MLP neurons of a small language model. Each row is named by its layer, matrix (up: input weights) and neuron, and shows model dimensions 176-239. Each number is 50 + 12 x the weight over its row's rms, rounded and kept within 0 to 99.
After each neuron's rows, "fires in" lists the words (lower case) most often at its 100 highest values on Wikipedia text that the model never trained on.

L2.up252:49 46 42 55 59 48 17 63 48 61 43 47 46 31 51 46 62 49 60 33 37 39 66 60 50 20 64 43 46 57 28 68 55 49 60 26 46 40 41 42 43 61 47 59 73 65 66 62 34 42 54 80 63 33 54 51 71 54 34 37 57 46 44 41
fires in: "found", "founded", "against", "killed", "father", "leader"

L2.up659:75 71 59 55 37 32 64 60 84 53 68 32 42 43 59 61 46 67 69 73 61 60 50 47 65 51 50 59 33 52 56 52 36 58 55 52 42 49 61 60 60 61 41 27 45 56 41 43 51 57 61 28 36 50 81 50 53 63 44 67 50 55 36 46
fires in: "1", "100", "10", "116", "mountain"

L2.up66:68 45 45 51 55 26 40 54 38 48 57 62 40 53 28 43 51 65 63 35 37 49 42 59 52 56 51 45 48 63 56 52 41 62 40 43 51 56 48 51 66 45 41 47 45 57 48 32 64 48 51 59 51 65 50 43 52 58 34 39 56 81 26 52
fires in: "new", "november", "february", "washington", "march", "town"

L5.up219:59 48 70 76 63 79 45 51 53 70 62 54 46 37 58 58 33 58 27 45 43 48 63 55 60 32 38 56 57 60 56 46 61 19 50 54 55 35 38 40 49 44 51 32 44 70 51 57 71 60 57 48 63 41 53 50 55 63 33 56 49 58 48 54
fires in: "in", "floor", "income", "females"

L4.up269:76 36 44 48 42 43 38 42 51 74 46 63 58 52 56 34 56 41 59 38 52 61 45 48 53 46 44 49 41 61 44 43 45 41 51 27 48 42 56 51 62 43 47 42 54 77 52 61 43 55 31 79 48 36 40 42 64 56 50 31 63 53 38 37
fires in: "but", "2011", "2010", "what", "in"

L2.up376:40 50 49 39 47 50 74 36 40 40 57 43 59 32 37 35 60 45 45 40 42 63 59 57 39 60 47 26 53 48 63 44 70 47 53 43 59 46 34 74 57 60 33 54 58 65 64 68 37 56 50 63 47 32 57 34 58 56 39 74 68 48 38 47
fires in: "under", "along", "alongside", "control", "lives", "lived"

L4.up652:48 38 34 41 37 63 56 58 68 45 49 58 41 52 59 51 50 49 52 86 56 52 48 56 53 36 47 49 84 51 18 62 21 44 63 51 56 51 38 52 59 23 58 46 60 40 54 28 35 40 37 52 50 62 53 42 63 38 54 55 48 48 25 51
fires in: "17", "20", "15", "16", "14", "13"

L4.up229:49 54 60 64 41 37 55 52 44 46 49 42 47 32 48 39 79 42 51 78 52 55 46 68 51 35 34 46 58 47 43 62 43 32 64 46 67 31 44 60 50 57 42 62 69 54 63 56 60 36 67 38 59 35 43 30 51 59 58 70 33 49 45 49
fires in: "he", "check", "squadron", "hearing"

L7.up139:49 43 54 51 62 50 51 49 69 58 51 35 60 48 38 19 49 72 24 50 30 56 65 50 52 35 45 37 68 64 49 62 32 36 54 45 76 45 50 33 69 57 46 45 48 50 64 57 40 47 49 65 54 48 58 32 52 50 32 54 60 44 32 60
fires in: "of", "in", "to", "on", "hold"

L2.up331:60 60 58 62 59 52 57 56 71 37 61 42 56 40 51 67 79 45 74 50 29 64 53 64 53 42 40 37 33 55 40 58 44 59 55 33 57 46 77 56 41 54 45 71 59 69 70 41 46 31 52 74 49 33 35 48 51 62 41 44 55 38 36 53
fires in: "may", "october", "april", "march", "september", "august"

L8.up643:49 39 41 36 66 67 55 54 50 54 47 55 40 31 53 31 91 58 67 48 46 57 43 59 62 57 69 50 60 47 52 54 52 53 48 50 38 50 42 46 52 56 59 56 47 48 55 57 44 53 48 57 55 50 50 37 57 65 46 69 36 45 47 54
fires in: "of", "political", "european", "national"

L2.up605:61 53 24 37 56 75 54 44 55 52 49 62 45 59 31 36 53 47 50 45 61 35 37 64 35 63 29 18 63 55 64 41 56 53 41 38 58 44 51 75 35 67 49 40 70 55 67 31 54 37 56 57 54 24 51 55 46 70 55 44 55 48 43 54
fires in: "an", "much", "great"

L8.up811:39 26 59 39 37 39 43 64 47 54 55 59 50 42 52 30 58 60 65 57 80 41 39 55 39 56 59 46 69 71 50 61 31 42 49 45 30 54 49 29 42 37 63 47 36 55 72 48 35 74 53 75 38 34 42 43 54 53 47 64 42 52 40 56
fires in: "of", "dariusz"

L8.up841:35 44 40 63 57 41 49 76 66 50 38 85 50 61 49 62 65 43 38 28 44 39 46 52 56 31 46 33 61 57 54 63 61 48 76 40 40 49 39 56 63 21 37 46 47 58 78 59 49 56 49 86 57 41 62 38 44 64 45 70 56 63 50 44
fires in: "european", "world", "league", "english", "cup", "championship"

L10.up562:76 50 34 53 55 56 63 54 43 53 41 53 74 50 48 42 30 41 68 52 44 69 53 60 48 34 52 25 42 58 24 41 48 32 55 57 45 53 25 48 67 32 49 67 54 57 80 42 40 85 51 67 64 39 74 27 40 52 39 67 46 38 34 38
fires in: "be", "becoming", "believe", "believed", "best"

L2.up462:41 47 59 63 58 63 49 50 68 38 60 54 53 57 42 40 46 38 56 57 56 48 44 45 59 52 51 58 41 62 54 54 68 35 72 65 47 46 51 46 71 43 29 32 38 41 23 43 22 46 67 30 64 24 50 56 78 73 54 52 46 68 54 41
fires in: "1", "3", "2", "5", "7", "101"

L2.up694:43 51 39 49 61 34 37 71 63 38 58 32 49 47 40 68 50 60 45 38 41 42 43 65 39 51 53 62 64 51 40 59 42 61 44 48 58 29 50 38 44 59 58 26 74 58 57 68 31 72 47 47 49 48 51 48 40 59 61 64 39 54 57 56
fires in: "on", "between", "from", "highway"

L2.up263:37 34 43 43 67 55 39 50 71 56 74 84 45 61 28 36 69 43 53 54 42 61 53 54 51 43 50 46 42 60 48 74 45 45 52 45 50 35 60 43 50 27 50 41 58 50 54 50 62 50 48 56 57 66 56 33 64 57 05 45 64 51 31 61
fires in: "the", "other", "new", "television", "others", "country"

L8.up208:62 48 48 50 40 51 30 62 59 58 60 53 41 60 63 52 51 70 60 23 64 67 36 55 47 29 32 36 57 45 39 65 44 54 43 35 42 52 52 72 60 43 26 45 60 36 32 72 48 68 78 51 63 32 69 42 56 64 47 65 18 41 60 22
fires in: "other", "one", "several", "both", "northwestern", "many"

L4.up490:48 44 80 44 41 76 26 51 61 60 48 49 38 18 53 27 52 29 47 73 45 60 59 53 51 46 56 47 59 52 38 49 36 40 62 46 69 33 45 58 58 18 11 51 58 50 52 63 60 70 54 45 54 62 51 47 80 61 42 54 38 46 44 55
fires in: "he", "she", "heart"

L6.up453:73 28 48 49 47 58 38 60 48 52 53 31 34 35 30 49 64 56 52 68 57 48 61 55 61 39 39 64 57 37 48 78 41 20 52 51 69 60 57 57 43 43 55 47 59 63 71 30 60 57 51 68 65 45 58 34 57 48 56 63 68 48 47 59
fires in: "out", "said", "down", "announced", "download"

L2.up1014:42 64 48 44 42 43 71 37 38 56 69 46 33 26 69 39 56 60 56 43 53 50 48 61 46 52 59 28 65 69 59 39 71 46 83 45 40 47 49 57 50 32 44 50 57 60 34 31 28 70 58 75 68 46 43 18 39 71 30 51 36 58 22 47
fires in: "are", "be", "both", "become", "have"

L10.up141:54 56 49 70 67 74 40 50 51 60 59 50 56 49 55 38 65 34 59 49 42 65 62 57 47 52 53 40 69 54 49 42 49 53 65 47 50 40 45 76 47 33 43 59 43 49 49 51 57 53 49 37 52 53 47 39 67 68 68 43 53 54 35 44
fires in: "she"

L4.up10:53 53 43 39 39 60 46 52 42 74 47 46 72 54 45 45 52 49 46 72 48 60 56 63 36 34 52 55 46 62 65 40 32 51 39 25 44 52 56 50 62 29 28 39 45 56 42 71 60 54 59 50 39 59 74 46 78 52 52 40 48 31 25 59
fires in: "it", "i", "you", "we", "weiss", "website"

L5.up383:52 67 49 82 56 45 53 38 53 60 45 45 52 40 55 48 73 48 68 74 46 61 37 67 45 45 36 27 54 43 29 67 44 54 64 46 54 54 37 59 66 41 14 52 66 40 65 42 60 33 51 37 53 53 71 62 50 40 66 61 36 58 42 63
fires in: "he", "hearing"

L4.up114:50 46 29 26 61 65 27 59 57 62 58 33 45 45 58 58 52 53 43 47 58 42 21 51 38 25 51 46 46 48 31 41 42 48 54 48 72 28 47 49 58 61 50 59 70 48 48 37 55 75 63 67 57 46 63 34 58 51 51 71 57 44 47 28
fires in: "by", "through", "hold", "needed", "from", "under"

L4.up91:51 49 59 57 50 56 50 67 60 43 51 45 40 28 41 46 47 48 57 74 62 49 58 55 68 46 54 24 32 55 61 51 55 55 57 30 48 35 38 62 51 31 46 35 70 53 55 43 19 50 51 47 45 33 72 45 71 44 59 56 54 59 45 33
fires in: "20", "16", "30", "10", "14", "27"

L4.up904:45 58 41 32 36 55 53 67 41 36 58 59 64 53 71 39 61 32 42 78 56 58 66 55 25 45 51 57 45 49 55 72 58 32 45 57 33 53 54 60 57 44 52 50 67 58 73 55 55 43 41 70 57 55 72 53 62 56 43 68 46 40 23 32
fires in: "population", "adventure", "history", "world", "life", "kingdom"

L2.up12:54 42 46 58 54 46 44 45 67 75 53 62 52 51 57 57 56 49 42 51 69 52 50 70 68 34 45 49 63 58 36 47 68 50 50 33 37 27 62 53 66 61 43 39 70 57 59 45 41 72 59 48 47 61 58 33 66 58 39 41 43 66 35 55
fires in: "round", "record", "total", "play"

L4.up1009:59 38 46 71 46 63 55 57 52 81 49 31 66 43 16 50 50 32 39 43 56 62 44 51 44 46 55 42 37 62 48 60 25 31 59 51 74 41 64 38 65 58 57 42 90 55 73 43 53 38 46 60 57 48 79 38 54 49 54 66 29 55 51 48
fires in: "released", "release", "published", "recorded", "recording", "record"

L4.up580:31 52 34 47 55 56 56 55 70 55 62 46 70 63 65 47 79 56 56 42 71 47 32 60 60 46 56 48 74 57 50 44 31 38 82 38 80 33 20 69 46 53 63 39 75 36 44 38 51 57 52 55 67 48 55 46 47 60 46 71 34 61 55 53
fires in: "high", "highway", "great", "highest", "higher", "reserves"

L2.up1013:52 53 67 51 36 47 58 49 51 65 57 52 55 61 35 59 73 48 29 46 51 58 50 59 46 47 29 31 51 37 60 54 54 61 68 48 55 38 61 34 53 61 52 31 50 64 46 49 49 63 54 61 53 46 67 63 52 52 81 42 56 45 50 50
fires in: "was", "into", "began", "did"

L2.up873:51 61 41 64 54 37 50 62 48 56 58 47 53 38 52 69 62 49 29 49 61 54 30 64 57 64 65 22 76 42 59 43 37 71 69 22 54 55 64 67 42 53 28 49 50 46 76 49 33 79 50 68 50 40 76 45 65 61 49 64 49 52 62 56
fires in: "only", "first", "one", "last"

L4.up434:68 53 65 54 63 51 48 53 51 71 41 53 44 47 27 28 79 52 56 29 28 58 54 65 60 42 49 57 64 49 49 45 31 50 48 54 44 51 55 44 54 39 57 60 65 67 62 56 55 54 62 46 54 36 58 56 57 62 50 50 65 47 58 49
fires in: "university", "california", "troops", "introduced", "metropolitan", "washington"

L2.up705:39 57 64 59 28 50 50 45 50 42 63 52 58 40 59 58 67 54 49 54 35 41 68 56 39 61 45 62 57 56 50 45 60 45 60 47 40 17 67 46 44 71 61 57 55 39 46 46 55 59 74 47 61 50 45 42 77 64 41 73 49 46 46 46
fires in: "was", "named", "code", "were"

L2.up979:31 56 43 33 44 55 38 37 52 53 52 51 44 46 46 45 40 59 45 31 40 67 21 60 46 32 45 36 66 45 41 31 65 44 79 32 40 28 61 41 52 61 27 66 49 28 74 49 39 58 55 68 54 37 48 21 48 59 50 63 40 47 45 46
fires in: "with", "while", "through", "including", "into", "before"

L2.up156:51 43 39 64 52 40 35 46 43 42 55 51 48 58 37 22 50 25 40 36 49 38 50 56 38 40 38 42 52 72 48 45 38 36 56 47 60 36 56 43 46 50 42 46 47 50 58 64 57 52 46 57 56 43 55 51 84 54 44 64 67 58 35 57
fires in: "where", "due", "but", "what", "signed", "which"

L5.up495:63 49 67 54 59 42 59 69 50 42 54 56 53 52 42 47 70 46 57 37 31 58 49 58 64 57 51 55 49 77 48 70 41 60 43 45 52 50 56 73 53 43 39 46 35 58 56 70 51 59 43 43 82 45 30 33 40 63 48 61 23 57 44 48
fires in: "march", "may", "plant", "kuatunensis", "morning"

L2.up77:32 48 40 54 49 54 51 56 41 60 69 53 39 51 38 41 48 52 65 20 41 34 29 59 24 46 30 44 37 47 31 66 36 70 59 38 38 54 18 48 38 51 45 54 47 28 46 55 35 56 67 65 54 54 70 56 62 65 35 71 40 44 49 58
fires in: "between", "where", "both"

L2.up696:55 53 81 36 42 70 47 60 67 30 47 63 55 24 56 58 62 59 56 72 52 60 50 59 43 29 31 33 56 66 48 23 52 39 56 36 47 23 50 53 57 54 36 44 49 67 41 42 41 57 62 49 52 41 27 35 52 63 69 32 49 39 53 28
fires in: "were", "it", "had", "continued", "addition", "additional"

L6.up90:53 44 45 29 44 44 40 62 51 46 50 47 43 44 66 43 26 46 43 37 55 58 36 58 19 49 51 65 51 62 42 61 51 45 51 32 51 48 39 57 35 31 35 63 61 50 56 41 55 52 49 57 37 50 50 52 46 48 33 52 33 42 39 44
fires in: "name", "number", "by", "song", "commander"

L2.up875:57 40 34 69 67 47 48 47 71 42 54 42 39 28 58 47 58 40 37 32 47 62 41 57 43 46 45 54 48 49 48 55 60 48 54 38 65 58 66 42 68 41 30 42 35 43 36 61 47 70 48 40 60 61 69 63 38 70 48 38 58 60 47 29
fires in: "in", "at", "between", "about", "from"

L2.up85:61 62 69 67 41 56 29 52 30 68 58 35 51 44 64 40 62 56 67 39 46 32 52 50 53 41 62 36 52 48 46 34 60 47 50 39 59 44 39 54 68 56 24 39 52 58 48 51 21 68 52 64 60 50 38 30 58 49 60 53 52 54 45 58
fires in: "were", "are", "between", "be"

L7.up649:63 49 57 57 67 67 56 47 37 41 44 58 55 46 62 52 66 31 33 50 39 61 37 54 35 67 43 46 52 42 65 55 45 44 66 41 52 36 24 45 58 50 21 36 61 56 36 53 63 55 61 60 52 61 58 36 64 68 28 53 62 38 33 55
fires in: "she", "also", "later", "it", "life", "this"

L8.up337:49 50 53 44 59 35 51 56 52 60 42 28 61 49 54 44 45 56 46 26 25 43 59 55 59 50 31 44 60 35 59 49 53 57 40 48 51 52 45 41 46 63 40 59 69 58 65 50 32 37 55 71 76 45 55 68 66 46 48 76 55 42 58 54
fires in: "for", "between", "forces"

L4.up669:51 25 52 41 50 42 64 58 39 62 40 39 61 48 41 30 43 53 20 56 39 61 44 49 22 56 45 48 51 52 45 39 46 33 49 37 71 56 63 47 34 43 46 50 58 42 28 68 58 42 60 58 67 48 41 38 55 66 28 54 48 47 54 44
fires in: "and", "province"

L2.up251:53 48 42 54 52 44 73 45 55 59 63 43 47 44 60 65 64 58 37 64 52 51 47 59 54 69 32 24 60 58 72 49 73 64 66 38 49 49 57 67 62 34 40 57 41 73 65 51 35 57 63 60 51 47 54 31 51 62 33 58 66 45 43 40
fires in: "was", "one", "second"

L6.up416:37 37 43 52 76 67 41 52 45 34 47 54 71 40 44 45 56 60 69 44 37 62 52 50 34 41 58 63 47 48 71 57 44 39 58 52 62 32 59 38 39 57 57 35 56 43 38 59 49 62 55 69 49 58 57 52 47 64 24 61 50 36 46 51
fires in: "other", "others", "local", "new", "otherwise", "locality"

L5.up634:54 66 59 77 61 61 44 51 58 44 52 31 74 61 61 45 62 60 44 63 50 49 36 56 37 49 37 55 47 58 39 47 37 22 59 43 37 46 40 48 53 32 40 29 47 46 49 57 65 56 65 76 70 37 50 55 65 63 57 55 51 55 51 39
fires in: "females", "males", "households", "age", "for"

L5.up11:55 59 84 40 51 46 32 49 61 52 47 47 49 51 41 56 54 62 37 64 48 55 46 59 21 13 34 68 48 54 60 63 42 37 72 47 47 44 55 57 70 48 47 57 48 63 74 52 53 41 50 54 43 54 43 52 44 33 51 45 59 63 60 51
fires in: "can", "would", "may", "will", "could"

L2.up844:28 48 60 54 38 54 59 47 67 50 55 38 62 63 38 44 77 38 47 41 34 58 68 47 53 43 70 44 54 59 61 50 63 71 71 45 47 46 64 56 45 55 26 40 52 33 48 58 51 69 76 59 62 27 57 57 47 54 43 79 42 51 57 73
fires in: "later", "mother", "atlético", "léger", "frédéric"

L9.up872:51 63 50 61 38 63 34 61 55 67 46 48 54 66 25 38 56 47 70 40 45 48 56 46 60 54 32 32 36 36 59 47 40 37 53 58 48 56 62 61 65 28 19 51 45 74 57 44 68 50 50 54 41 56 58 55 23 46 54 58 50 60 40 55
fires in: "new", "world", "states", "french", "international", "english"

L4.up774:60 35 77 55 50 45 42 48 33 61 53 35 43 58 61 70 44 53 35 41 46 52 18 51 53 41 46 61 44 52 49 56 71 43 75 46 54 41 59 48 70 59 27 23 49 43 46 40 59 48 75 61 64 59 54 32 64 76 42 51 46 37 53 42
fires in: "it", "males", "states", "families", "years", "females"

L4.up240:47 40 37 54 42 45 57 63 45 47 50 35 59 34 52 49 55 31 67 46 42 49 44 55 45 48 60 56 59 39 32 49 28 28 69 45 36 49 39 54 66 52 37 56 53 66 36 39 46 64 60 73 58 32 35 43 94 60 49 73 38 38 57 41
fires in: "between", "such", "those", "used", "both"

L8.up85:53 54 63 41 49 82 71 41 61 95 56 55 41 41 38 49 61 30 57 39 53 65 36 60 57 52 25 57 62 40 59 45 39 44 46 33 47 48 60 82 31 67 50 35 60 52 58 39 65 67 59 34 50 28 50 48 70 49 38 48 57 49 53 63
fires in: "an", "annual"

L8.up84:44 41 41 50 65 53 63 38 68 57 53 44 53 44 46 49 54 49 45 56 29 59 36 60 20 34 57 78 46 38 44 34 40 38 66 33 44 29 49 54 48 41 33 49 52 48 46 70 55 56 52 57 51 48 54 32 73 60 53 54 53 58 33 50
fires in: "which", "when", "while", "after", "and"

L5.up307:56 41 79 81 72 61 66 48 62 52 49 45 56 46 43 69 61 39 38 39 42 50 48 54 44 49 46 44 52 44 41 44 74 51 56 55 64 41 29 46 52 57 55 20 55 44 39 54 34 53 52 65 58 30 68 54 45 50 53 61 58 53 48 19
fires in: "for", "in", "females"

L7.up193:62 50 40 51 70 44 59 55 41 63 39 29 43 64 27 50 48 50 45 32 36 60 45 59 51 31 14 39 39 49 37 53 41 47 37 52 49 37 50 59 63 25 69 50 68 54 74 46 64 58 57 77 50 57 60 54 51 51 60 52 62 62 37 54
fires in: "out", "under"

L2.up165:58 50 54 42 34 53 42 51 73 57 80 41 44 54 73 59 35 64 44 37 46 52 52 52 55 55 36 63 38 64 52 67 38 49 34 38 58 45 56 42 43 37 62 25 75 53 37 52 54 66 59 52 72 62 61 47 56 60 45 69 61 59 29 38
fires in: "on", "20", "billboard", "number", "release"

L5.up69:44 36 72 25 51 51 46 45 54 32 49 39 47 15 73 58 57 41 31 57 45 40 31 51 61 52 44 50 89 51 45 45 45 36 55 44 57 53 68 46 56 86 31 51 65 54 70 52 44 56 57 68 65 52 44 39 68 48 36 58 57 54 58 38
fires in: "in"

L8.up149:58 50 79 56 34 70 52 83 44 58 56 43 66 36 26 35 63 47 46 52 56 59 38 56 21 22 42 54 72 53 51 46 54 56 69 28 69 28 53 64 51 53 45 66 59 63 60 44 67 52 52 54 55 48 47 34 40 69 41 51 54 20 24 48
fires in: "not", "may"

L2.up415:54 57 45 47 55 51 63 57 57 40 60 54 46 58 21 54 50 46 42 39 57 38 48 55 32 47 36 43 64 49 47 63 52 60 48 27 67 30 43 49 64 51 45 59 51 56 45 41 44 71 52 65 53 49 53 35 48 55 62 45 64 52 46 40
fires in: "with", "illinois", "poll"

L10.up448:63 76 50 50 49 61 56 53 57 50 48 64 66 46 29 43 63 51 36 41 35 68 64 59 47 28 38 47 71 38 66 52 45 54 61 44 45 64 69 62 59 48 45 57 62 64 52 40 40 47 57 65 34 40 45 37 52 62 53 41 51 66 45 61
fires in: "was", "born", "jr"

L5.up257:38 53 49 69 62 20 48 60 57 67 48 51 32 50 40 29 61 56 56 64 46 57 46 54 51 55 31 51 38 76 51 55 51 44 51 43 52 37 64 69 36 61 48 37 43 62 67 57 57 53 57 52 49 45 39 51 54 53 45 55 55 47 32 45
fires in: "number", "site", "area", "school", "station", "office"

L2.up221:29 43 50 41 48 32 32 49 51 46 48 62 48 44 61 53 43 31 41 56 42 45 41 57 43 26 50 66 36 55 50 71 35 48 59 45 49 50 36 53 43 49 55 47 60 68 53 50 50 50 61 45 30 52 61 48 57 55 36 59 45 58 39 46
fires in: "by"

L9.up83:67 46 61 37 64 72 45 75 58 39 44 70 43 47 52 54 54 38 62 57 31 43 31 54 13 49 44 50 46 67 31 44 52 42 64 40 44 50 40 47 57 57 46 42 67 47 57 43 52 66 69 55 53 43 64 30 43 53 56 56 31 50 51 58
fires in: "to"

L2.up809:41 51 56 38 69 42 36 51 53 80 51 61 43 48 56 09 56 43 68 47 31 50 50 58 46 66 61 41 55 51 41 40 55 61 81 40 63 43 52 49 36 54 40 58 53 55 44 59 55 33 50 71 40 34 41 55 55 61 53 68 56 51 31 40
fires in: "she", "order", "help", "power", "indian"

L7.up702:50 50 39 73 56 71 54 26 65 52 55 46 56 41 54 37 64 54 51 67 57 60 33 52 43 44 35 30 49 50 53 84 63 59 66 43 45 56 52 73 51 57 44 56 49 48 65 61 52 31 70 37 58 34 48 47 51 53 46 35 50 33 43 26
fires in: "one", "he", "two", "life", "career"

L7.up239:61 35 37 63 63 63 56 66 49 62 58 53 55 26 50 61 59 63 63 39 53 61 15 56 44 39 32 49 62 60 37 68 43 55 51 30 57 34 38 58 50 14 38 25 42 52 52 62 58 53 58 63 51 32 45 48 39 60 42 40 30 43 49 25
fires in: "at"

L7.up845:65 60 76 37 69 49 69 64 60 65 52 54 49 32 44 34 62 36 55 58 56 49 56 61 29 34 45 44 43 52 52 46 35 37 70 34 86 42 47 52 55 24 44 49 59 70 53 34 70 44 50 58 54 45 34 28 66 54 48 53 60 57 63 64
fires in: "has", "who", "he", "project", "site", "may"

L7.up787:48 29 45 41 53 57 24 49 65 42 51 42 51 65 45 53 69 46 15 41 35 45 49 60 40 50 36 40 65 45 40 57 58 33 67 44 50 30 59 64 43 62 58 53 43 29 53 72 48 62 70 81 77 39 49 32 54 68 47 70 55 57 50 57
fires in: "with", "from", "through", "against", "after", "in"

L2.up470:36 38 57 32 33 57 49 57 40 58 48 56 40 40 62 30 53 47 32 43 38 62 74 52 40 34 55 59 46 42 74 71 56 39 53 52 66 52 61 36 48 50 42 48 41 39 38 59 50 65 60 39 70 38 62 52 54 45 39 47 58 33 52 40
fires in: "of", "and", "by"

L7.up394:48 42 46 44 52 45 40 48 54 57 64 62 28 36 56 41 63 60 55 33 38 69 49 61 49 54 62 50 51 46 44 58 60 71 54 30 52 60 22 57 67 35 28 69 68 55 57 42 60 63 46 70 45 60 38 48 69 50 38 46 63 56 24 58
fires in: "february", "december", "january", "november", "october", "september"

L2.up1020:80 59 46 62 46 49 63 52 57 56 56 61 60 48 54 27 62 43 30 58 45 50 42 60 49 45 37 47 48 49 56 26 35 54 52 23 44 49 55 63 52 55 34 33 47 48 76 69 48 60 53 55 56 59 48 05 70 69 51 39 57 49 41 34
fires in: "one", "what", "every", "state"

L5.up648:67 53 52 42 44 78 44 49 58 57 57 29 53 22 49 36 52 48 40 78 52 63 52 57 60 45 38 37 39 66 54 64 45 57 65 32 66 57 45 53 49 47 33 46 43 50 48 59 56 67 47 43 53 68 51 50 53 74 56 39 51 39 22 62
fires in: "it", "italian"

L9.up472:35 53 47 32 31 67 45 54 71 63 50 62 50 34 41 41 56 44 56 43 42 56 35 56 15 30 67 38 31 78 31 37 50 48 60 44 38 33 43 43 75 49 57 56 55 50 44 70 53 69 65 70 74 41 65 30 41 61 49 72 34 44 41 51
fires in: "from", "to"

L2.up955:57 45 47 37 36 39 69 62 65 45 57 49 62 52 56 35 74 55 29 36 54 63 38 53 36 45 46 43 51 63 25 51 66 51 58 35 34 55 41 36 41 54 53 47 49 44 41 67 49 74 65 43 67 45 46 42 52 39 29 35 56 56 31 34
fires in: "number", "all", "league", "listed", "other", "many"

L2.up219:45 35 48 64 52 54 30 41 53 60 59 59 68 49 40 67 73 38 68 44 31 46 38 55 36 52 56 40 46 55 44 61 34 41 52 30 22 47 53 72 63 52 46 34 31 46 44 70 43 47 68 50 51 42 50 30 72 46 25 41 41 45 48 55
fires in: "between", "some", "which", "different", "each", "movie"

L2.up68:53 75 63 53 37 36 49 66 40 38 51 58 50 51 45 24 46 57 52 46 47 34 32 57 39 34 61 46 47 55 45 61 46 66 55 54 50 50 57 61 45 56 31 43 48 58 28 59 67 54 37 47 50 39 56 32 55 68 67 49 54 47 49 56
fires in: "who", "year", "program", "lluís", "television"

L8.up904:62 63 40 40 48 58 42 40 37 58 49 42 53 73 58 34 63 74 42 41 30 48 21 54 42 22 51 51 84 45 48 67 65 42 64 14 40 63 39 55 36 55 46 52 44 35 43 51 58 72 54 72 84 51 53 32 51 43 48 49 50 60 37 40
fires in: "for"